{"n_layer": 12, "d_model": 192, "n_head": 3, "n_kv_head": 1, "head_dim": 64, "d_mlp": 512, "vocab_size": 8192, "activation": "swiglu", "norm": "rmsnorm", "norm_place": "pre", "norm_eps": 1e-05, "positions": "rope", "rope_base": 7170.0, "rope_fraction": 1.0, "qk_norm": true, "attn_scale": 0.125, "bias": "none", "tie_embeddings": false, "parallel_block": false, "init": "orth", "init_std_qkv": 0.0625, "init_std_o": 0.0128, "init_std_up": 0.0625, "init_std_down": 0.0128, "optimizer": "muon_variant", "lr": 0.00303, "lr_mult_o": 2.0, "beta1": 0.93, "lr_head": 0.00504, "warmup_steps": 62, "schedule": "wsd", "decay_fraction": 0.574, "decay_shape": "linear", "final_lr_fraction": 0.0, "batch_tokens": [8192, 16384, 32768], "seq_len": 1024, "doc_mask": true, "train_tokens": 109300000, "steps": 5812, "dataset": "wikipedia_en"}
MLP neurons of a small language model. Each row is named by its layer, matrix (down: output weights) and neuron, and shows model dimensions 0-191. Each number is 500 + 50 x the weight over its row's rms, rounded and kept within 0 to 999. Numbers have three digits each. A neuron's up and down rows have the sign that makes its largest values positive.
A block is one neuron, or neurons of one layer that tend to fire together. Before each block is what it responds to, as a language model described it from the Wikipedia text at the highest values.

Word-initial fragment pieces
L3.down87:502465491480390473346498556476447543508542555434455457440508513527377555492446427462547577499495598515519426414473537490494492509477412486599539490501530549573480609367385536551395497500509406542582452491483560488511451437444485477524507515474487540570462528483552504520416485437527552495567454481528514528541492505454426561462509415585521472503510466458488466435465526407456583611493482486473511528561582533485469525559449457390501539445480518523554540516404530508471434499570500411532478573528485460526546494428496508435457491512512529486517512530472448540414437422476527537
L3.down107:535446493469485544470524514522498486560448519525592467481490450518478463503596441513446416439513469454508495563481505550412508482540499487459396588479527524473480478566475551454505506529515521627519502480522586466512424433402422471530471531518491492534454555560509507565439466560522485457522457465466474469535543500406432472469473503486511461471445544495464616225492490544499483583461578466486588467469507502507509477450499435477467497482598501522541518457500561407526523462429424433626413498549534450500473619459528460495524480466491475481505447456530422570485593520530490535
L3.down167:552563481643536506530509510585515485497432569481457442486429504547464524527480486396413434529477447447540561487463538455488464485604532512449458518580390516514496525550438588489531451580533565525509572479449418559502546597537512465474511579560513449495523440479404430518462528527593541464529491472596447510429485460504496505493572377498533487487565471516481472567524456489532515578506498523506529442491472519579573512485473470525487493442506595511499522380540543482558502521500471445584620539484432491480551579407537518558627443406432461489504495489509512521503416549413446488
L3.down222:438466510503527519516544570457572473424603480408441583539517581545474568517544504503467508504525607602538549525542516511524401555432429531602494436412493505425483500445468524526539515501479526490559541495483465612559531482398503581511495405412512513505461521505578471550533400515551512502495398480540470486432527519567487314483445452563379455471522495479415525565515423480489440611542588505551509440567516481518449473539502490473579501474428551506509463530524520490500390484522504446501446473501455564497418490482418552463534461462568537496509493522474468483485451476488451551
L3.down233:484435533388517504549507482479462490620449522452427434493427490480479554540415501568469504507557525479485556437422519570474464543513478617576556491533564537493473479405432503563539429519521479555476501520392540453537453523444463602550585524485452458556495469549541523498550434618544548540521455633477537411505568481539513445578520532562501486538467511456497458352429480473487560583544493519509514508544483632574509459582470481494489471459562513458585488461515458444417457473478476612461533533514515479528437509474503493443585443520518462575511473455538565438554443511458487516
L3.down242:395469435493488487452582496523487450532555494617391523547511606510401505468455437482452410556420480456444484402455500429565361440530534379421496556512501508594412477571538476551521531458532492477483488468507535500544446513471434528529491520462543530559500450440521573503485494579531511478474464510435546520415551456557538460495513596533525453460460485551576448340506470445456522682520466487452462532518502477413499461506512512482476569480530545501537530479445552503565474521410454560488495602497524516521452544478446463480505477499490556464451480555500490452491446563486564518
L3.down244:518494466417508514536555519428540531612475483489483504522516516526494535501502533510496486489400460461517573485481561436473385448498531592486528529519459533530467378454420494513586506597599448499523537481502399469571500444439398560576485447590450551443509499508415462517461432522514522464566460483493568463525451461498466478400500545470567497490651413513565457545472488544558511464482575471501502457509520569530575525438512471573541534579494443432467516499525517434528473609489511364486468427457519475579506516509398466514459499533512520556444460554465508582471600558477432578
L3.down246:531564503479560553508471575617505492516596566474480512448480344561420481485477512442527453473501457573594471489516454513521540506510474454543547484517532495517516474501458441488536520511478476491505518542505546510454501387546494624523515490551483535560385542506558524493463546580531471404502485555570525541568534503506416483519454530616531440423452468453464451289472500461483491590484514479463480464552544535552446471486451432437475469446495565493491509473507487486551501551479520483490540533466444521563402429352408533591420473512472507547405527501508474510477457473513498388
L3.down299:492470461467502487501608536422538572425465497484464478481441511491487497546532477464556404580501449388498560558521489531449500469490515470451452488551526412545458599438497515493420512521539552492380421464532485543478454488461521564458451438519414441460537476421562350552476483523492373425592516468477640519438567526561506512472485526481564494426537483474513481554493539540527565442475546440453442533497519470518377458522539520468481573585530458494453529533507547533540511518477484518417555525496511391603489520382567528532435503491601483423500527439467558424467479501522527523
L3.down337:516602489555470499547541583562459419449454473542447438495489474489509524508571533505530520406494518484487538569431515356467422479526518578507517511540516521465467438404500540439534464490602518450505508500493467511491447588500441606477482499366479520528441482473437602544557445610512544457467539462485539512491535488591471429495607564542429532449525477546420486608510564553497571486469457539479496474496529462511408472496473410470510654451537479614427448501502505441565490500530509482527556571603496474500499513504589478492456443469501492537574423494436445475528519505496532600
L3.down356:527575476460497595465461519557521439467473492495582529456508537455436559567605449458494356514546511479487566589424516600505448537549451537562482549576398507492511537505456488499515540579496468555542511580491529450437521552516495579513517420517520547490487489520556483589521556577563576393555429456511526516527466558510511480561458481721430510487557449507540575392530432426446472609480493483457434531458524484485455426475477494570534521428495491505502562524523505471460574506572499466529504528465541468550454518480472472486572521445556478481449500598498557490543427518550486513
L3.down374:438559509532504460486623453632556529523431545566482529485515517534433513542570411521524496577584537439472566472469445516490496512459494505358550569519495444426418506506502454471535572557486473507539516413471428503439466481519594587494461489468487421550452496553547498488547512505550520541412513498540503401516433446453485534509459525410468402485492503513505510366596492535479407573507583518473463549464453438514488412437489453577490451447561493434480519534567534368476510524518527431548545522497481510483513515499478493511514450538583481419550548613513468546496410430517420529
L3.down379:475522485472389539488667485375529506518498559456489489414529479525440478476512532573488445427567575509371482430530552514431487572478443517520471442429489479521434429467513545510571519479534542442556453495500509603509423467491457506533547422542438521534485559513525496468465479525457493546532480413508433525511612462558561493482519455462515536523513491478501475430515544403463469585457535487531527535458525586530391451480579542552441558482483568505553547478522466535492524535474499541573548545593517439445531558445496471533667431545541517480451442481389482565513441485545541585
L3.down404:483517449603508496545515539582483473502486398472567474517525584538507466381515514610556458454482486504512500533467484563471472512565561444372523499405444431486474506446528473483527524427525586459500565491497488533577521479565553463529369457525547477530412470535599470522464545564619451498505458459504449524565564492500517459604558600507419450510555453481518548536559505436499481445579543501445443465473482500447454434487489495465588524480553497569419539493477567617491459538471558648550473557533441450565516486478552554456454545468461425525552487505504425439536513491450455502
L3.down494:538405514460407455515435453456521563538501513565480466518575508469478480501460399547489465471526475515588516475394422480464455496514374443456497506456446437438547477442507411484502477484456482457442540368456444589506510579469387502466515537452488478556449439522540467499494502572526442503487532578554504532434495427464494586437502554514456545526408383541458509443459560450581434478486495544567602500425482619510483504538458532540470489502471470486496521481609500441436425444529514497527493527456547430591501472544403466484607547532445507432521541459516431484460539468556434448
L3.down501:558528448430463517522613385544548541563520546452455484559516444548465545535466449571474478541562465495495583446503495506480406536525514465463515473495462516472462520455468553506454505550413419469522535471562527490514463563541469527560415565427523554510570546530506489502547514441416528531511501375510545506550550477483391468514446571514527482462420572456490464304481417557547485658602442475503442430471535529467470524499531481490514588480555431524441487474475557567507479459526481471521543469548414530541554505402467504493478337503503506463557532545556525554475484506523518467

Paragraph-ending punctuation
L8.down89:426545486523472664534482477480465537439559563500380562553540507535467571460455564492624521493456558483528550475441551493511560445548571517574480486581551461445476482475436456554467495547497499521552550486492472558524439508491433526444604585444522534512552510491495488599428457517467535491510476529533518489409510528459462525478509584506515528527515439522642526535553510553483449569489467438448485521504496448544497454488438447435499496552487495558589498469483426506568537361605494502608478547528450443493521353541542513599413448497558514607561515526489511524538507559479466532
L8.down112:478533528540491482469436540421489673446405551537493478442426512562494570558514494563502493542481475508490573559527607482509528471501481560479530466477517503573397462436549619510540487528530557585427467583557503472524456472515409458534518473528537498494553476491536574452524467467403570340521543536562483517383531445574513584450471565502570518530499504507523446467566455465536489454477518503530478503487573483592503518542436531578462574428520512444544580515549519476467595399485487441572561512507463427453528483479514457543569549465552552437555551387504517473524524453538507472
L8.down351:507564451511465521514464510495482528516554453432411441483496469554532485555535539530573509558398436435417576508453445567611502602499430520585449529473501591496453552561514418560519502477516583548452570533519389618513516484463475472592519474524544528458490527475489524400494487481527483466417472559453473485574485508433541552446432537602480489499540431509443447563439557585527546551471521438472461507497464472530410396485549541518490575390506495482592500448477471572591554535529522519532555524547557478500500560465501504514467457423558422447486448458486451614507460428563523558
L8.down506:480357512610466420540506482479512509588448474453503518429502446402528493512504488463559577514506558474507503587452440535468548514510455409445435545536537451456538484553585562474519559492476503583398500474493548475585533529464495523511465580506533440445552433471540483600476504487494441539459520471519537489521442503507521516408551514529582538495440503511415485397417552597465464440435497512503533437455491414482527394480476524487608503452507440461539450647462433526441560466610509511535555559453482499462493591425454496544473505534424591538539545521514452514484454521556593516

Paragraph-ending periods
L3.down8:597439517507497468519507503434594428501466523456428586583534527449498593514508476607388502553508447468444506559532462411553403507466501473427494381479564471531468445510512462558503454536472541530565543537553498513527615498454422529521492421417608483507461455510470404482490495524464559519467524586576492492540523521433489514508511549426553591581467545506511402478495582419440452504475524540447530476548495624475548516453461547514486502446502509495463424496426521508519543464487589501472497534515454484474349480437398467375571534494476498425505512500466488490468535418514483468
L3.down57:508539467369474521496525511511497489561474557499491589618538451453404533578504544528512503427455447493523448472554570538524493470507507460420603455552525370514429532464455454533532530529393480516501394513502492479535488557488624459549417456455509458477439491507519461509426610447508481482472566595495507501560525529489541467495504445496388486546547621567497438486450513487485552483516495506410406388472514437502576473493475516533384570529476570487433576523572499525471536446502544515498507460470577549521571456537448571454552417475425454518485465538547431543519474453462461558
L3.down79:497490439460491542458566538585537504481582491446535539622494557520509516474572524503472450518449472458437482589427425416571434459515415539512547507428545467477500525461520477481406471414503479576438548467496565461461492555497474505523537444497557467564504481470537467530575502399506492588536491509528465413520541475522484514423477492547471498532517502435540478499548598481553530489451435541515605473404558522425570507387412504518465596658468475542552481502478457516484481509592507504455514562559555583592529631496529496440412396509466458461470442541519468560524535516523448570
L3.down111:512406493475520451468482528558477501433395419553572534545463492501442510524469454548512523533529564434457515512388443435442429576520458501437548519411443445497499526585494467560493537482488451531542483540552573554506521515517567570462573424536487505550505435457471533375577497419525477537483507479464425448576529537509500528490466568444442581539479483442491515472511504485453482475541431557567533519494527631458459447534461503498470442547496550542457546448375574453558529558516450493509508478504427550580501462352458473455519446503493528423563515567533510501450652551625503475
L3.down121:479523455483461556545513529419575500497490547475460500564494434520598528422557419513506505486491360422501497561444554519510513537460434549500525466576423472554494527443465486483560490494554470460506516486510520489582592415527516460458480527548477476453512525541538515451467457447437571464469469506586421480512530563438460512458512598469536444503612448498470440569553589559605508473487588463508473531676574450525544539520420516452529490446599482516486469501600458534495530479491430424532469425489474547517346559492518547580498595521587531467524476501583553541488507534556512506
L3.down236:450391450619519494434560507534539435577535508448571525510578479495601438423573486513490429489570542606503462507502473417465532444467474388577515484532524516498435626500479489522553541511517603522473378492399528520482571582498503515482434513534448480485492435547547441488455509518452532509540448510543448490554530539396495435515521538431528539574526510538551492416533585507500392536483543594575474531446541521496484463454552455478481508449614584562534540581460446501447489436504493451469577500497444508577447498463554541539489462533448554476490486377526520551457506562495482465
L3.down254:441512501502491578539524526469546471574538623511557499475489549468478538466437517486456546431581502536544514515557475385515407518507622453502557581516565507462485547488480498504585527554608466641561482488550517406476600429584550469503417506524500525531545637529442466411447494482485430453537503473560476520552575471387486457503469493355387437477478524511514495513515545443483508385492524412483509533551481466371559457566515511549527528489531504521516463576468443526456583456440508507507464495465545481512498478483578588487485542476521456514543435551496491538482446524472464467
L3.down264:458428544509482479469501504615487501529467575498561558561413559554479438454431498512475489543441484544513475512588506460453520539460491455428539549518449449520493432382416500591529449478526485479412435600591535438526583470519491521495493521486523489400477439575562501482454396507603502472422469508522430591542521392519465475452497488452496471580527384537557396613438455535493485440583501460523470495548452479483497563514440592520500518554528500490517485512431471398553517511532508584472523555515459529503504568483454446519590398504523596515482486427534436583478507507488577489
L3.down366:451454529522493499479488558402500624455517547411531475491502476497524458556523444520537510498460491525479487474474563466555600461544406472616501564430445516550514465483445571451568538509573483508520498514529535541495469553502578510521538460528623531464539496489467452576542502527461476449480576441424486472569556487525503467481450461565414531445494450558506449474464496424541475588556418518540535456502466498489525643502399514546457498508437559530559419563576534490448462501487545603584473468435515453543482454584485480592456488596488459507518588596467456480583577619570548442
L3.down385:486513531525608502580546456473519479546520474386491419502508510534555532524546531478559491406477425429485556508495533516565481477502523402483484516422555459462485513446368434429541480637464409514474596463515590511456547561532577611433394464508546474471532477539509429468473474445549440501466517461467509521497480527567505443538444502570536438478376512551536542483432508505580541550456413469534498440523504568463477417448388455473512554585542589494543524467477496512475443573485574464500484354469493440458471505501457563459507487598514527577517512540493551460557458519517498499
L3.down395:505474453556520456503525466515550508514548573473522527483472486465496508381482543515600519427487506471458497462468549520481429471474504519573412524472529487555468547524489461450434570366519530543585430448560450504481503504497556485433518542478484527514499494509502526605533533512540448448513436504471572512501565442440615487472545425485536482547510508486353516437505474519386601346508400442485481429540494506470574457572575427456508569538488474537646497547441511571500483514481531441504552487459478489504506513508463476572524639596489426498467496473543533483551517447449517355
L3.down447:459537415401527639630510580476461520430520490507506503568553554508518468411362507475477434480434464527579467651418541487506566469542571483538466520498526563415446517396504493520535499487500494570482493531522446460459613524514482453470505505543516506416601565538535463494526486378498516466516535518476456565513424512479536524515507483470531526434573514479516512557571518529536497527463455546583433513523538580556519441469473490552571522497426486493559483463480376568517546569524509496470536403527551519420537495421505508465502533502478515442453527459453536583509544428595440577
L3.down448:537590481488504630428503488573467375474403607432491511545492442483514561532472541546444474484417555518440552562450458547522439459579452521481494531511492511423526445425445451537591510492495518556513485437473508538485524618596512471466477494539508557605481520478514525470479470458446479423528552502525472562510486553605554519466539512520471502545505474403598538391454613557502488455572589562562511552518535538475459553519430431382580500505488551571518496493493444504552474528404483536486465440460509581466469460467531512471481510578506503380546470607509524522511533460503448543
L3.down467:458430509569569554570493481450544484428488572489434528518483532648523466502466441570430452531432422548459557531421447458529551550449503414475495521433562471524488559543605476518548502580596584537522497468502470554595542526570480546509503435525487467484486474538458498483457508503399454525541429525561442513538447539444529573548429449602524415507516465353513536461544476549510561584554560601456468509472532455523451447470500615467509469439453493523580439509488483487494536529424517468449430548524467562542413512513476565485442437418511532512552460423438454501484497550483571497
L3.down471:506521405490511552493510406497545516476455548552472500443558527507485549507465544530517493451592513512516526457504418447529430521581548454460532488371582431472502442646507415468526507510414406490457475487431391468470482538529546482535549502464607477541547551532584520473566536596556521505514529537525389468487463539538552490521497480618501552501495502420520428419509501430495453534528513510467503489519451504423550551458466485511436531600470472531588501505460448503658611553491492626576528487528559499484417479442445459499514429481490546492521420519502596539473530459486556462
L3.down511:503521495490557498461515535569619478451513557601572497440410426475471535402517548459474586511448435444531574550532481418550492447577518447484554457438380484437549449501494435541483494621460530376512470515469497521588572588495543513408522466540459494470518488466464414443526448548354538471575437507547458570537552393481510484479508548555468493454503552497537490490512502490485503460565451511517545506561527491444466499468456501464568503521479500438615458477564446552512530535543536497399418468423491493532469480494538426490436433534489486564440473446473560509449594526515446411

Infobox field label starts
L8.down24:515580485538483527499478423512449496473551538413563507471538466537437592539486393482541613418528484480439521493516483498481531568571567511573486524485451526433458484422470561511581537470482457475551517542482603486605502474524522570525570517498411485499504419458508538522451493477448546458520503569478462485420500487531562511455546431546502461512518501493412531459519564495412506420554470503549500572436523562454384474503461463513380529475520454535529469529546579533528499571516443429535397529434620479535461512537631482517547421534586437497481533621508454519438470371441474517
L8.down53:570605519498548502530492548470477459484406454551494557525434494484572540585528456546618476546525505597508473502525466490552478534503449530541514460506455539530363466475571395538371584529514472484526544553481498441448470496571545510547447515555460483423489594439531501513494462494438475564489506550514428499469564443484440556492477522540515473526528495448514499438550550441478623524504501513540538542484440436519607514532573563530526526525456593488502523651493504421472441426493493493555425534580517577527480478555490524462548511499535535528546420501559522621498536568634403545
L8.down60:613488546566473582422461507542454508527480590538514384532473552483444543452494488510476547518535496576479521553512554479532549514476502464457528533506455560579508503518461431495551571483531506564498555480598439469399532471446480547528568513545509596477572495446449585488399513556527448595479445503570432455416440564479515495515550559518568570507417547478505466449529478445524445567503500499569480419480522614500520563500500530459525521551554519480533516548514431476533562518496623540480511495419391469463461506380538557528480573470519650459519536496472489617608456507471521541
L8.down288:520466511448526511490546550483487506492581457497480556492444529497430539495545490393530503483495478507523499515448531502518532513564438494449472447452462511464405492467531433573529467613471521469528424440524523556509494443567459563519425445477508445449560462504454433535447555457549512495467504507405462523467523424469438491526564499548492602392466511430521483468587519463536534827467463468502508463526497522462427565525482440502500561514490448445553429481505466511524570507446521469487505468513504419489485373512488562505497523506430438573553466496476515462521617465456436508

Paragraph-final period
L7.down198:524387488548480484446517527487496514484492525489472500501341507498483550456516561521392511481471551435514595466406526468469567579570430489520462441577488479503492566463501519527551563555435459540457514460417533506498656461471544479426559442526525444550552438486510395475494510545475576446534497417449565505581475571519541534550520553460517569433531513470501418509528614473540510546507493614461563534535502466554493482546480560441475490435520476526569564594507536510492534502578567500477475496504567446471403455331519431504454453574525452472542459476572452476457491498487564453

Word-initial prefix fragments
L8.down127:514598499433470553511497488507485505523489468478457492491500610459518500483502476417510449478532513535512528467562421437562500481458533467484595522550512528524483555545465438472499552403528472500571479513512524573457625395466511435422490480498470507570432528510471522585449513484502480391590410487565591449577508466501448505535587465472555347553484553478498558425399447501530511488502469485423480569527496577428453485455544489428534456541466470463461498525547539524497555593459515391498471504614546407595487494539483542565500556503584425520395469523563430551480456492452543420
L8.down218:547515488393530642476538536440457546532525483501383511463439588512508503475481472454627556651509612489542510453539523567488544508507584569528543449457602474491520524459487493555567536521557513573506488553538595386472472495517516439464433468438484543465380534486489499473480468554529497510537559502488477487541519539421500484550439511498504524448508380457549567491433513535531504478513536497426505346523516574521457544496522531504498481549427488478559497489442570376504547490561470478521544425554580483513565497499468492423533461462501469592462477400492458565542510515573499437
L8.down433:486488467501548568451472526498442510568485497600495474554448562564519542435557441490445523634488436547594566414540567602485522486507452438515574638440510436464460497527504674466476456546519466538485487489489464445481501554430548486518580450466512479589585482463493491486567521556584425559553468478565485516429567513622460525452500479556487505506481542454520520505389459409599508504494421494464429616483532477570458505560449576513455466513505508447591460529497597511470513545521492531518511526482514562497485492511481444585500487449376476547561516510551483462532497486496493448
L8.down444:411528523520561602446498524479489522509470530467523501466569542462490546556502473424557515591425502392516466558551557584540556448527488507530502434524482487482459477457515573429631477580471617531495424500552468402442510487497540551517487463514448435544577480643545526577509491456536509540536509411597481490467502550584449462465534526480400456496481508525573577531565446460579531494493458532463523452481496503468485421422527479467514459542401560437474510468448540500403461497519482612530469449593468588474530532482467459430591495493453466540519583574452576487429470554502510572